{"num_hidden_layers": 14, "hidden_size": 192, "num_attention_heads": 6, "num_key_value_heads": 2, "head_dim": 32, "intermediate_size": 768, "vocab_size": 8192, "hidden_act": "swiglu", "norm": "rmsnorm", "norm_place": "pre", "norm_eps": 1e-06, "positions": "rope", "rope_theta": 1800.0, "rope_fraction": 1.0, "qk_norm": false, "attn_scale": 0.177, "bias": "qkv", "tie_word_embeddings": true, "parallel_block": false, "init": "uniform", "init_std_qkv": 0.0326, "init_std_o": 0.0326, "init_std_up": 0.0326, "init_std_down": 0.0, "optimizer": "muon_variant", "learning_rate": 0.0101, "weight_decay": 0.015, "lr_head": 0.006, "max_grad_norm": 1.0, "warmup_steps": 200, "schedule": "wsd", "decay_fraction": 0.917, "decay_shape": "linear", "final_lr_fraction": 0.0, "batch_tokens": 32768, "max_seq_len": 256, "doc_mask": true, "train_tokens": 356000000, "max_steps": 10865, "dataset": "wikipedia_en"}
MLP neurons of a small language model. Each row is named by its layer, matrix (gate and up: input weights) and neuron, and shows model dimensions 96-191. Each number is 200 + 30 x the weight over its row's rms, rounded and kept within 0 to 999. A neuron's up and down rows have the sign that makes its largest values positive.
After each neuron's rows, "fires after" lists the tokens most often just before its 100 highest values on Wikipedia text that the model never trained on.

L5.gate475,208,169,207,138,192,226,186,153,163,209,170,202,219,197,185,238,147,207,178,231,173,188,219,210,215,180,215,176,148,220,155,168,207,267,192,220,209,213,183,207,193,163,245,256,201,144,172,195,194,225,185,219,210,151,196,181,182,193,205,176,193,229,182,230,219,216,229,197,189,170,211,192,232,217,236,285,204,208,251,213,223,174,189,213,167,215,147,213,238,224,222,191,212,215,239,210
L5.up475,133,238,158,219,214,213,220,177,195,191,227,143,230,207,197,175,179,206,154,186,234,216,198,162,253,172,204,176,241,176,211,200,200,242,146,179,259,217,159,183,182,127,163,169,227,242,182,210,230,153,254,185,186,162,222,172,226,212,240,173,194,190,200,175,186,213,195,184,221,178,168,167,209,155,243,241,177,195,183,215,173,151,180,252,165,211,98,244,208,176,171,176,116,242,243,174
fires after: ",", " 18", " in", " from", " In"

L4.gate213,216,218,160,235,203,132,178,220,170,205,219,208,192,266,181,226,210,244,219,215,200,215,184,238,268,171,243,158,227,190,226,195,191,219,225,171,180,172,163,175,215,197,200,230,165,158,191,168,231,207,148,194,187,203,241,258,172,209,184,175,211,208,171,223,200,220,172,163,263,214,193,199,170,157,162,179,240,188,171,160,240,130,150,211,234,247,174,250,154,183,235,195,218,212,180,166
L4.up213,181,246,197,186,190,206,180,191,227,164,129,181,196,167,159,184,206,137,200,222,173,241,153,196,171,212,293,228,151,172,181,165,248,225,213,237,245,248,133,151,236,220,200,160,190,207,189,174,242,167,217,165,133,226,203,216,167,232,172,190,198,208,200,219,213,215,232,203,214,219,221,217,184,197,194,224,171,193,226,169,188,194,195,228,129,242,248,211,186,197,216,143,171,208,212,199
fires after: "-", "  ", "|"

L11.gate531,239,152,175,226,203,240,204,195,140,219,189,225,197,206,189,153,250,232,167,213,199,203,187,219,198,241,251,183,129,161,234,186,164,231,205,156,175,196,243,198,179,211,175,225,196,167,251,137,250,188,231,220,172,186,218,208,173,225,202,193,193,154,225,195,155,256,218,221,152,190,205,163,172,213,178,247,197,142,223,236,185,225,172,248,167,207,223,170,179,158,219,171,242,287,205,208
L11.up531,159,218,210,214,204,207,212,225,196,277,160,254,209,190,191,208,191,231,137,175,199,169,196,152,210,199,189,206,163,205,192,166,236,203,222,157,125,206,219,230,142,192,140,210,201,151,215,176,220,246,268,211,182,185,211,216,212,234,220,206,204,188,213,202,222,216,222,192,189,159,195,168,182,237,135,182,165,239,183,203,196,228,186,241,142,272,204,183,169,204,197,159,256,217,257,194
fires after: " from", "19", " From", " 18", " (", "."

L4.gate606,252,178,234,225,226,158,169,223,144,207,223,199,167,191,231,201,198,213,145,177,205,161,156,207,191,225,184,196,224,205,225,203,185,254,187,269,171,183,182,218,188,239,221,206,246,230,223,173,250,204,255,217,192,257,233,146,144,200,165,196,212,193,198,246,236,182,183,210,146,221,173,159,194,203,169,183,210,189,228,189,206,175,185,209,232,227,239,189,176,191,139,172,201,216,204,220
L4.up606,158,182,197,186,230,186,262,177,157,216,207,156,217,197,219,230,151,172,237,157,206,182,199,197,186,270,218,197,147,185,141,228,180,195,206,196,237,190,181,200,195,187,141,212,191,165,187,199,194,173,228,218,225,205,226,145,199,191,257,218,172,233,148,228,229,232,149,291,154,200,203,177,225,213,194,186,231,259,232,211,214,184,210,203,190,225,199,199,217,191,208,209,190,255,190,175
fires after: ".", " city", " town"

L5.gate163,235,206,185,166,211,203,160,222,151,242,163,188,205,199,214,202,192,209,239,208,199,197,222,192,164,201,219,242,212,227,169,192,166,216,264,253,212,204,191,241,175,188,259,200,149,141,188,215,159,187,238,196,186,211,213,202,216,237,190,204,196,221,188,193,208,177,204,212,250,159,184,217,188,150,237,162,152,204,204,195,217,253,214,193,207,211,208,222,156,175,193,235,179,175,239,236
L5.up163,193,211,152,186,225,223,238,220,172,230,227,190,199,171,164,251,172,182,178,161,243,236,166,238,200,226,176,190,195,207,192,184,171,240,200,198,187,201,166,183,201,199,205,199,129,194,234,209,252,235,229,168,236,177,171,206,192,202,124,252,196,179,265,201,213,152,246,240,179,141,215,211,205,249,192,156,232,188,191,207,199,198,165,269,160,187,176,203,194,181,194,207,188,213,228,201
fires after: " |", "-", "s", "′", " •"

L4.gate194,205,153,250,239,193,191,220,213,185,235,193,146,205,174,236,160,243,178,263,213,198,182,242,210,244,178,188,183,157,204,181,195,224,199,168,193,209,172,215,202,150,197,192,170,231,173,175,202,188,199,223,206,215,257,214,214,193,181,230,198,212,150,191,166,186,229,244,279,170,193,219,234,208,194,161,218,184,159,205,184,189,174,190,201,188,229,210,212,194,239,207,237,203,197,179,207
L4.up194,244,222,177,193,207,195,249,152,179,193,177,185,261,125,144,262,206,193,140,213,217,151,160,188,246,168,233,212,189,202,235,228,188,169,181,162,250,179,157,224,168,206,169,166,204,189,182,218,212,265,183,189,203,192,241,206,257,170,170,181,234,200,201,224,222,153,151,175,263,221,193,191,187,188,219,238,198,137,220,221,219,198,176,136,169,174,253,201,223,221,194,228,174,187,217,182
fires after: "|"

L2.gate595,186,186,182,183,169,199,196,156,167,182,211,153,185,237,180,206,241,242,233,184,223,185,156,191,211,171,211,250,196,189,198,197,208,186,186,212,185,128,207,206,188,167,175,177,208,234,233,149,201,155,200,216,204,165,176,219,185,186,197,209,159,221,244,193,200,203,211,193,196,214,204,187,207,146,242,162,169,189,206,199,165,177,137,170,150,177,214,220,177,189,201,247,181,202,144,175
L2.up595,160,166,189,206,173,187,255,203,212,186,152,215,183,173,145,170,207,265,143,156,263,146,207,176,233,203,229,203,170,212,170,204,135,163,138,204,155,266,184,231,219,181,220,175,179,209,169,232,202,179,172,177,172,179,237,196,209,255,208,193,181,235,130,216,235,160,175,237,207,175,186,176,157,176,162,246,191,180,237,208,245,193,198,169,194,155,224,193,202,240,223,219,96,194,181,210
fires after: "|", "lu"

L2.gate120,207,210,236,203,201,209,232,260,173,208,204,168,212,169,216,176,193,250,209,189,192,215,211,193,177,177,265,179,176,237,191,251,216,173,253,206,166,188,218,164,199,182,204,216,135,231,228,133,227,223,216,209,211,200,230,180,196,184,201,209,221,191,188,200,207,245,197,244,228,215,172,243,200,192,242,173,206,99,169,171,167,200,208,230,218,192,162,229,241,178,196,246,182,181,177,201
L2.up120,200,189,219,229,208,215,264,206,173,280,200,192,189,198,250,137,168,249,187,237,209,163,200,224,182,154,184,251,197,183,141,225,222,208,253,199,181,171,212,206,190,216,174,162,176,198,213,172,222,164,273,122,206,224,161,207,204,145,191,184,260,192,213,204,162,231,193,238,230,233,227,191,203,235,242,170,231,198,202,195,143,170,217,191,237,220,191,237,228,217,171,216,164,173,171,156
fires after: "|", " |", "-", " Time", " •"

L2.gate649,190,155,218,123,171,217,250,173,193,238,176,171,198,172,206,182,227,195,162,220,199,233,226,155,233,196,229,198,164,222,154,217,220,176,167,216,155,166,176,159,195,153,221,184,199,244,198,183,160,183,199,237,220,202,202,171,192,173,194,242,242,230,168,220,227,248,167,176,223,194,212,249,186,130,202,222,193,234,256,190,211,231,144,216,181,207,152,233,167,156,185,199,166,206,199,234
L2.up649,166,176,143,201,208,178,254,234,190,140,234,185,200,221,200,206,206,199,174,174,222,248,200,228,170,180,199,174,128,182,274,208,216,216,257,250,195,161,268,190,179,192,155,212,198,188,214,224,250,250,228,185,189,220,181,225,190,209,185,186,195,172,198,152,232,192,180,218,143,223,150,221,199,184,229,146,237,136,209,209,204,211,235,147,201,207,223,227,146,220,197,177,184,216,191,179
fires after: "|", ".", " Str", ",", "\n\n", " opp"

L10.gate645,196,124,243,243,196,229,204,204,161,253,172,190,231,171,164,221,206,224,217,154,190,237,168,205,195,174,197,156,125,179,234,208,176,171,220,168,185,180,247,195,181,216,217,239,197,243,273,219,237,137,219,249,203,230,187,173,176,210,287,148,185,160,247,175,183,204,186,227,180,200,233,157,291,155,178,218,170,135,182,175,218,161,219,212,173,195,204,177,214,135,198,212,176,231,177,183
L10.up645,207,170,186,166,225,185,172,197,229,217,232,200,180,217,210,189,177,217,212,168,236,170,258,198,215,236,148,170,184,279,209,213,168,216,175,165,176,177,213,235,185,221,197,209,195,207,184,240,176,202,182,178,278,169,250,248,182,172,144,212,247,198,220,165,194,165,223,150,205,199,204,139,212,137,217,218,213,185,262,195,246,180,170,208,206,232,169,226,236,209,185,204,215,242,155,224
fires after: "–", ",", " July", " January", "tra", "born"

L4.gate401,138,234,188,233,248,170,161,182,246,187,178,198,260,177,164,233,136,147,189,211,196,192,192,219,125,232,185,125,195,205,230,210,182,181,190,169,179,220,173,204,173,223,180,222,183,198,200,199,247,176,231,224,243,152,201,188,252,164,161,186,193,152,208,185,232,158,239,235,178,181,194,221,179,203,228,229,223,196,235,194,249,189,125,249,210,198,204,205,193,210,143,211,207,225,203,181
L4.up401,177,248,197,221,201,200,229,164,249,248,203,162,276,160,233,201,221,215,192,237,154,192,214,216,168,189,207,205,198,191,213,211,157,199,170,251,204,217,186,205,160,198,192,238,225,173,203,208,161,201,232,251,216,131,241,222,205,217,204,236,185,185,221,236,218,190,183,219,236,166,221,191,215,205,237,218,205,206,234,197,187,172,211,191,227,206,227,235,240,171,223,182,182,277,227,168
fires after: " in", ",", " March", " Ni", " April"

L5.gate575,216,191,156,185,199,171,205,215,229,226,178,230,147,208,201,187,220,200,203,195,165,226,241,226,216,213,195,214,146,162,203,176,162,230,192,181,211,192,200,253,224,229,144,155,195,170,226,170,220,209,215,150,170,175,233,222,189,171,228,229,256,210,119,251,173,183,209,223,194,211,147,197,177,191,167,214,180,201,229,212,204,233,192,221,188,204,232,202,195,262,206,181,216,179,182,142
L5.up575,209,240,212,215,200,204,140,196,249,193,164,224,190,182,214,235,227,241,236,162,187,226,149,218,236,170,227,158,186,194,201,237,226,201,219,235,213,240,219,179,145,205,215,265,287,227,168,168,202,215,187,205,204,170,213,194,213,216,212,190,202,190,210,206,200,247,170,200,166,248,228,203,228,212,188,181,188,216,150,241,230,227,162,252,146,185,216,215,228,242,198,212,197,211,206,176
fires after: "=", "."

L4.gate697,124,213,207,182,217,188,167,175,199,186,148,180,235,220,236,245,188,198,184,195,203,185,235,210,137,183,174,184,182,198,214,182,172,156,204,155,192,208,155,221,167,197,189,146,217,207,206,216,185,226,150,200,149,175,216,228,222,226,209,199,178,149,207,200,187,214,166,222,145,216,191,276,191,249,200,191,173,168,203,169,212,220,183,204,261,198,186,185,209,225,204,162,216,219,167,194
L4.up697,153,162,164,168,188,177,199,188,231,154,170,159,204,202,166,215,152,226,214,173,237,196,289,188,217,173,226,204,193,177,251,282,223,179,163,153,177,229,184,212,160,193,210,157,194,218,218,137,181,172,196,202,157,198,227,188,212,215,210,154,218,172,191,181,219,224,199,268,196,239,197,245,242,225,224,202,165,191,262,181,231,194,155,193,211,190,185,183,192,171,176,208,149,197,224,179
fires after: ".", ",", " .", " –", "uts"

L9.gate424,267,161,168,201,163,237,224,196,210,189,186,206,252,155,166,208,198,172,167,244,182,172,200,240,207,218,204,145,171,219,245,239,170,147,226,258,173,171,210,163,202,178,255,145,205,217,212,184,216,194,217,153,168,195,240,243,224,179,195,208,213,239,174,243,151,200,251,166,247,176,168,262,181,190,180,205,234,211,168,183,261,157,190,220,216,186,228,236,262,175,214,215,207,230,187,257
L9.up424,189,189,177,193,217,190,224,163,162,215,219,205,220,138,183,241,206,153,82,187,191,219,206,211,173,151,160,162,207,195,190,233,222,178,205,234,158,238,252,163,225,156,205,227,190,151,190,204,215,153,241,131,213,197,192,232,169,190,142,198,217,239,224,238,179,186,276,206,231,204,177,257,203,213,196,209,184,170,191,202,199,158,207,224,168,179,197,216,195,225,188,154,213,191,195,199
fires after: "-", "|"

L5.gate341,270,275,158,224,135,219,175,209,183,200,199,201,144,177,183,191,221,218,205,191,194,269,201,184,174,221,210,192,211,167,230,177,205,159,208,242,164,155,209,236,232,161,237,242,241,226,195,229,222,225,238,214,184,219,196,174,197,227,207,190,206,206,228,203,191,191,221,188,183,234,178,252,130,187,218,178,209,163,233,213,221,209,210,153,295,150,185,250,256,190,187,127,185,210,189,212
L5.up341,198,201,300,201,180,176,179,228,185,221,236,203,198,197,192,171,223,178,224,178,222,177,214,170,194,168,203,221,214,209,166,223,201,229,238,210,213,242,181,201,227,174,240,185,188,190,143,147,205,163,172,227,189,217,183,172,160,143,224,202,218,198,223,221,172,232,211,254,190,208,211,187,159,187,223,190,215,179,191,199,231,169,183,199,250,166,187,209,204,195,176,219,173,237,205,240
fires after: " as", "=", "|"

L10.gate221,223,209,203,189,250,152,216,221,204,160,176,187,225,230,161,193,229,237,229,208,170,213,200,205,178,226,199,197,151,198,196,175,207,236,213,196,199,168,218,257,160,229,189,148,213,174,228,208,187,203,187,226,202,194,149,229,175,194,192,175,164,207,202,171,193,180,199,202,150,182,171,188,206,215,218,201,153,149,254,213,175,212,237,157,246,216,252,154,200,198,202,180,173,225,207,214
L10.up221,191,203,185,278,235,264,182,204,193,226,178,175,224,176,188,151,222,164,148,200,217,206,181,182,204,183,175,218,245,198,165,245,217,239,182,183,221,213,225,206,177,222,226,207,114,218,280,139,216,163,197,158,176,183,238,170,230,172,233,212,205,174,217,164,184,167,209,163,189,216,188,160,220,212,222,205,158,226,192,215,229,195,220,193,168,222,221,175,220,181,207,137,181,208,233,227
fires after: ".", "\n\n", " 1"

L10.gate338,181,181,224,177,203,196,209,180,247,179,175,112,260,145,212,195,201,161,204,178,201,185,159,203,158,190,197,228,225,224,169,181,181,202,178,216,246,190,215,140,230,205,236,182,217,269,168,181,183,213,193,196,176,199,180,188,209,217,165,181,181,194,216,232,195,233,247,177,216,105,257,124,185,214,192,147,195,208,179,167,249,179,228,196,171,191,237,185,145,208,246,197,188,226,207,172
L10.up338,229,212,135,224,180,253,212,210,159,163,244,170,278,174,199,196,216,209,162,185,172,218,180,233,201,178,197,176,160,219,267,206,234,233,241,196,200,182,217,209,216,206,172,248,199,221,182,229,177,202,167,179,253,163,189,208,165,230,185,169,210,166,107,230,257,149,167,160,193,169,206,173,221,180,245,198,167,180,207,180,231,279,215,184,224,210,180,186,206,232,214,181,189,145,242,166
fires after: "-", "|"

L5.gate24,279,128,208,217,222,231,237,213,186,196,138,171,196,217,176,209,225,188,153,178,221,216,205,225,189,179,109,158,220,157,210,134,174,217,203,247,221,156,120,152,190,140,225,198,211,212,167,208,230,175,194,203,143,219,184,194,180,231,197,227,227,219,224,167,235,156,127,199,192,245,207,203,200,229,181,198,216,212,214,193,200,209,201,179,177,226,186,285,231,210,196,161,194,236,219,233
L5.up24,246,210,209,212,214,185,191,187,208,275,209,234,142,178,256,195,199,194,194,278,235,141,185,236,198,239,168,188,178,187,238,229,146,230,255,179,202,193,148,233,272,252,174,170,183,192,236,176,274,198,217,224,160,176,224,219,172,147,184,216,248,234,194,170,222,206,168,184,193,213,225,183,168,215,170,207,218,201,177,218,245,218,159,214,241,224,191,190,248,194,163,190,247,181,245,216
fires after: " |", "|"

L4.gate366,201,232,263,182,218,177,205,200,216,220,184,217,171,203,185,235,276,187,176,234,198,231,198,187,172,187,200,179,182,224,201,213,256,214,198,196,225,200,163,229,191,281,231,237,228,167,191,180,192,219,196,253,213,217,211,255,171,270,204,186,226,157,185,198,247,174,191,125,205,209,200,209,197,196,228,266,214,156,191,148,235,220,204,164,220,185,167,180,173,236,254,152,205,198,196,206
L4.up366,227,197,223,233,188,238,279,156,190,252,192,280,249,218,171,238,188,205,194,177,251,176,226,183,225,191,157,224,207,234,203,217,158,196,224,165,244,223,220,209,166,208,202,222,174,219,211,248,161,203,185,262,206,189,214,181,205,159,207,183,221,170,177,221,206,201,132,261,189,199,245,200,191,242,241,193,177,216,181,231,213,214,169,185,188,228,228,189,210,204,204,220,246,217,202,256
fires after: "=", ".", ":"

L3.gate752,202,234,139,253,217,229,150,146,220,198,160,167,221,199,168,186,204,187,176,231,217,175,185,224,203,244,144,184,197,148,202,163,155,187,205,211,206,212,183,235,169,184,233,190,197,215,237,176,176,205,206,217,177,204,224,198,173,140,163,145,199,216,194,256,186,231,204,218,200,208,170,205,236,209,190,200,177,173,207,185,254,175,197,262,240,214,217,248,231,189,212,220,136,175,207,204
L3.up752,191,207,193,229,229,205,155,216,241,207,191,151,208,158,194,192,156,201,169,199,216,167,191,167,173,203,199,261,213,189,204,227,212,189,217,187,213,217,207,190,214,109,178,151,222,218,212,244,185,258,211,210,162,195,175,211,171,234,223,158,159,131,200,229,256,183,185,224,197,179,184,204,253,201,198,160,192,172,168,197,240,214,244,229,223,199,133,223,256,182,209,212,213,219,195,175
fires after: ".", ",", " of", " Clade", ";", "L"

L10.gate423,167,167,196,228,154,214,229,263,254,176,186,240,211,263,219,176,260,195,222,191,252,187,209,178,208,230,220,128,227,219,168,187,195,227,177,197,247,165,221,195,234,254,212,223,226,207,195,170,257,225,241,192,134,171,193,158,225,240,166,201,173,229,192,227,242,172,228,186,196,197,231,241,208,218,211,224,199,205,192,224,197,258,202,211,203,182,225,233,241,236,189,200,202,192,177,193
L10.up423,189,208,164,227,192,194,187,240,211,193,237,200,209,233,106,138,191,232,209,174,190,216,175,225,178,192,192,205,203,200,187,197,204,183,186,191,211,141,248,180,195,227,284,222,168,232,234,140,181,251,210,223,162,183,207,202,187,216,223,215,173,160,168,158,145,192,204,199,212,213,184,209,180,223,263,202,182,191,172,212,224,232,237,192,200,236,265,194,204,182,198,177,144,186,260,190
fires after: " a", " the", "-", " an"

L3.gate462,217,158,256,162,181,257,221,233,214,177,137,225,157,214,194,148,202,185,167,208,200,163,212,238,184,225,179,231,203,191,144,168,230,180,238,217,176,186,217,249,206,169,211,181,240,192,221,178,197,223,195,215,207,146,200,197,196,205,196,240,135,197,184,255,156,188,228,199,209,195,239,210,233,215,231,229,184,273,164,284,224,170,229,209,210,208,162,200,218,234,173,219,167,252,218,242
L3.up462,218,148,192,180,265,204,242,259,244,228,152,218,223,204,232,159,189,224,218,144,198,177,196,179,229,233,202,180,167,131,150,152,219,192,218,187,167,213,185,264,220,137,191,181,268,209,193,133,134,199,191,156,213,184,219,209,148,241,207,216,156,206,170,217,182,192,216,238,216,162,244,187,178,235,246,205,237,240,208,223,213,225,183,187,206,213,181,148,225,211,216,182,189,278,202,223
fires after: ",", "ous", " to", " 35"

L5.gate29,185,173,249,185,185,195,236,213,178,205,168,147,240,160,223,203,158,194,187,214,158,254,188,251,213,169,193,186,239,227,209,201,181,204,164,185,219,215,208,197,250,201,206,228,191,254,146,193,159,191,251,205,231,185,162,231,182,258,252,210,161,241,178,167,201,169,142,176,217,252,205,232,192,191,204,211,147,186,223,159,191,196,224,180,203,199,216,246,219,239,251,246,157,220,226,270
L5.up29,151,167,148,214,218,205,250,183,239,210,202,273,139,225,204,223,198,234,259,192,222,157,188,199,232,202,178,235,174,257,193,179,170,199,179,222,250,219,190,200,257,169,184,165,258,210,246,190,228,197,223,201,179,192,199,210,190,247,148,207,198,175,150,201,172,267,222,204,213,156,179,166,179,171,187,166,153,247,192,278,190,203,185,172,209,152,171,180,192,191,206,302,182,251,253,195
fires after: " |", "|"

L3.gate711,179,212,205,170,124,219,195,199,265,229,251,218,240,205,187,165,179,200,260,209,217,231,208,222,209,143,173,195,224,204,191,199,219,168,224,220,235,234,199,188,220,188,227,189,228,226,198,180,183,178,137,201,221,230,203,145,178,259,231,220,228,226,190,242,181,160,248,229,222,167,188,184,212,231,166,233,236,211,208,174,228,193,202,179,227,187,179,240,188,234,169,241,190,239,232,215
L3.up711,220,243,213,210,230,267,202,211,188,221,179,184,158,189,162,194,252,128,151,215,265,248,204,185,183,180,213,178,226,226,138,165,185,238,252,203,208,190,173,210,166,192,213,204,202,240,173,190,239,210,196,212,172,158,197,281,266,220,213,190,129,214,153,220,206,177,206,221,268,186,185,168,221,181,205,171,219,215,211,190,171,161,189,216,220,246,230,159,196,208,198,212,165,186,209,185
fires after: ",", " the", ":", "ils", "hi", "."

L3.gate136,171,184,179,198,180,169,222,159,185,236,230,183,207,225,248,249,148,232,282,179,206,211,195,194,267,214,170,170,161,214,225,172,241,204,218,211,206,214,186,169,206,153,194,169,201,220,233,163,133,174,206,270,167,176,200,226,186,201,207,211,165,210,182,214,245,184,206,206,165,257,248,256,207,221,174,227,201,145,187,219,187,210,144,189,207,160,190,223,167,220,213,175,202,199,212,235
L3.up136,170,219,181,216,168,238,178,159,183,200,214,204,220,220,268,196,199,190,204,198,203,131,167,175,255,249,212,203,187,211,227,202,234,186,237,205,196,222,213,223,233,197,239,210,165,186,242,178,196,216,242,191,249,241,185,198,262,195,208,234,221,212,126,211,139,209,237,211,197,265,211,249,181,134,185,220,200,186,228,200,210,233,225,197,183,181,216,250,170,209,234,214,99,244,222,239
fires after: "|", "F", "Me"

L10.gate348,157,247,110,204,216,199,221,233,132,220,210,193,151,224,188,198,191,218,209,220,196,217,186,215,170,171,219,244,195,168,215,146,171,114,196,166,226,174,244,194,200,186,222,171,187,224,211,234,238,232,186,186,195,232,212,221,250,227,152,205,235,186,172,194,238,204,173,213,217,191,214,225,200,180,216,167,199,188,144,155,168,164,258,156,210,187,181,196,177,150,187,186,147,195,176,239
L10.up348,176,214,146,189,183,182,211,170,178,231,183,270,204,234,173,156,190,186,223,234,219,195,205,179,135,192,192,254,143,189,168,173,154,222,221,154,202,196,183,207,133,261,210,217,210,233,177,173,250,218,177,181,182,200,183,225,177,176,249,203,258,166,171,157,225,167,206,208,206,185,238,219,212,223,265,242,187,200,223,193,250,136,150,193,202,171,115,155,181,191,223,207,249,194,245,211
fires after: " of", " the", " to", ",", " one", "="

L11.gate8,191,202,217,249,160,156,202,201,215,194,105,185,164,190,227,178,174,179,196,168,179,212,182,210,237,231,226,173,180,190,183,136,230,182,206,190,230,211,258,146,252,219,230,193,174,200,144,177,184,214,209,222,227,169,240,107,249,200,160,213,147,185,148,190,195,193,227,167,228,226,163,149,196,210,216,176,198,190,182,235,216,228,181,160,212,210,173,226,221,205,229,206,193,192,228,206
L11.up8,196,161,154,205,250,193,214,177,216,131,249,185,240,245,184,186,183,159,221,175,181,179,211,241,196,276,131,208,203,200,189,190,188,173,172,199,196,235,260,202,151,171,226,186,204,228,180,216,194,196,166,176,206,217,258,192,190,203,212,179,202,182,204,239,190,176,160,177,223,236,169,174,168,195,225,223,212,154,209,145,197,197,180,189,170,223,212,257,239,279,189,187,223,193,252,213
fires after: " the", " of", " a", " by", " to"

L9.gate482,272,202,215,196,163,153,206,166,192,231,158,188,231,197,172,190,222,188,174,201,223,232,210,201,159,203,248,145,230,201,189,193,170,183,260,186,205,184,162,194,221,135,220,223,236,166,188,171,173,196,208,120,186,194,211,187,178,252,206,237,239,218,163,186,205,211,206,197,249,174,136,229,230,244,174,170,189,170,203,187,222,232,255,149,230,222,221,171,180,180,202,205,148,238,257,185
L9.up482,192,222,237,174,202,172,177,219,219,237,156,201,223,192,209,167,243,217,202,159,219,184,186,168,246,192,235,184,238,193,211,147,244,227,206,172,236,228,204,201,140,129,196,179,218,240,212,207,164,189,196,219,164,190,175,184,192,197,236,208,259,179,234,172,171,218,180,249,188,173,222,207,172,183,198,160,200,223,202,206,168,226,289,203,188,204,217,180,253,196,178,248,193,193,202,182
fires after: ",", " $", "."

L5.gate715,134,185,225,215,188,205,155,175,229,196,146,178,207,163,214,180,216,163,197,213,202,238,229,180,187,143,142,224,189,239,194,163,198,176,226,199,200,219,174,197,226,148,169,230,160,197,190,202,193,196,191,217,175,155,202,210,211,188,190,143,190,216,170,188,181,215,209,188,207,254,175,256,181,249,239,252,168,234,243,175,181,234,212,210,215,166,178,248,190,222,202,218,156,186,185,185
L5.up715,193,217,182,206,232,218,161,221,200,169,182,277,172,213,176,198,229,204,167,181,169,195,182,198,244,229,176,163,213,158,176,250,166,216,227,177,213,195,205,178,159,171,204,199,237,220,177,226,170,276,171,214,216,123,157,248,227,233,214,179,212,236,202,213,205,193,258,221,170,192,205,232,125,158,153,231,207,169,242,249,195,157,202,237,191,230,190,182,188,212,157,183,155,225,215,228
fires after: " in", " In", "In", "–"

L4.gate673,208,147,165,210,250,129,226,162,198,201,186,172,275,170,205,205,243,233,228,204,162,189,221,237,223,171,219,201,148,190,220,243,210,152,205,161,147,205,200,208,155,210,208,178,143,201,144,204,239,231,179,205,163,201,180,191,166,201,189,206,149,182,218,218,203,214,215,195,211,202,220,202,163,199,173,210,199,168,215,198,184,190,199,203,191,224,226,223,174,127,206,183,130,234,214,202
L4.up673,186,184,223,207,237,209,185,176,246,183,191,169,235,189,225,197,201,188,185,195,185,186,197,206,185,116,195,213,202,157,225,185,185,209,166,185,131,202,219,227,165,239,224,205,242,188,172,214,152,225,156,238,205,195,229,201,115,178,244,146,213,208,188,182,224,177,222,203,146,185,237,214,190,189,212,236,212,217,250,242,156,170,206,213,230,171,183,196,185,216,168,177,164,222,118,251
fires after: ",", " in", " where", " time", "ils"

L3.gate708,199,193,179,202,246,205,145,185,168,267,191,197,253,181,206,198,191,207,199,179,173,186,181,213,164,229,210,235,170,204,209,165,191,183,161,195,204,237,286,197,179,190,189,205,145,203,216,223,209,162,175,231,146,207,228,225,154,208,203,227,243,182,206,193,210,191,231,179,184,174,211,222,254,216,199,235,162,223,224,152,219,212,204,233,186,240,223,215,246,186,151,173,165,215,258,206
L3.up708,211,167,191,214,199,200,229,188,257,231,218,228,208,161,204,202,245,219,245,213,200,220,229,196,200,168,204,246,136,210,180,228,219,191,155,133,243,142,220,180,206,176,233,185,184,159,275,217,202,122,137,205,264,181,197,187,210,209,221,223,140,222,209,212,201,149,197,212,203,194,220,182,246,169,146,298,193,193,196,186,205,192,169,212,200,195,191,189,244,213,190,224,168,218,184,186
fires after: " .", "19", ",", "{", " and", "–"

L3.gate247,171,184,248,214,182,201,207,188,137,244,220,238,191,166,177,196,186,189,221,222,240,218,209,240,186,155,205,185,161,182,214,199,190,150,179,212,170,192,193,157,177,226,215,146,186,173,262,203,188,245,227,254,203,207,191,177,256,200,124,190,218,227,231,207,182,199,169,208,242,173,173,197,206,225,185,251,178,188,217,215,178,220,167,248,119,173,164,171,179,243,247,183,226,172,187,206
L3.up247,197,162,200,187,237,139,180,210,220,214,147,171,190,241,219,185,238,196,208,232,188,207,181,229,184,213,235,200,245,211,203,139,220,204,226,194,215,140,181,169,174,227,206,237,175,231,165,172,227,241,182,240,219,218,195,163,221,225,241,245,186,174,200,134,201,197,196,232,216,167,233,219,200,180,240,189,212,201,155,157,212,200,188,147,185,201,271,223,201,238,253,238,182,170,252,206
fires after: " of", " all", " All", "'", " the", " House"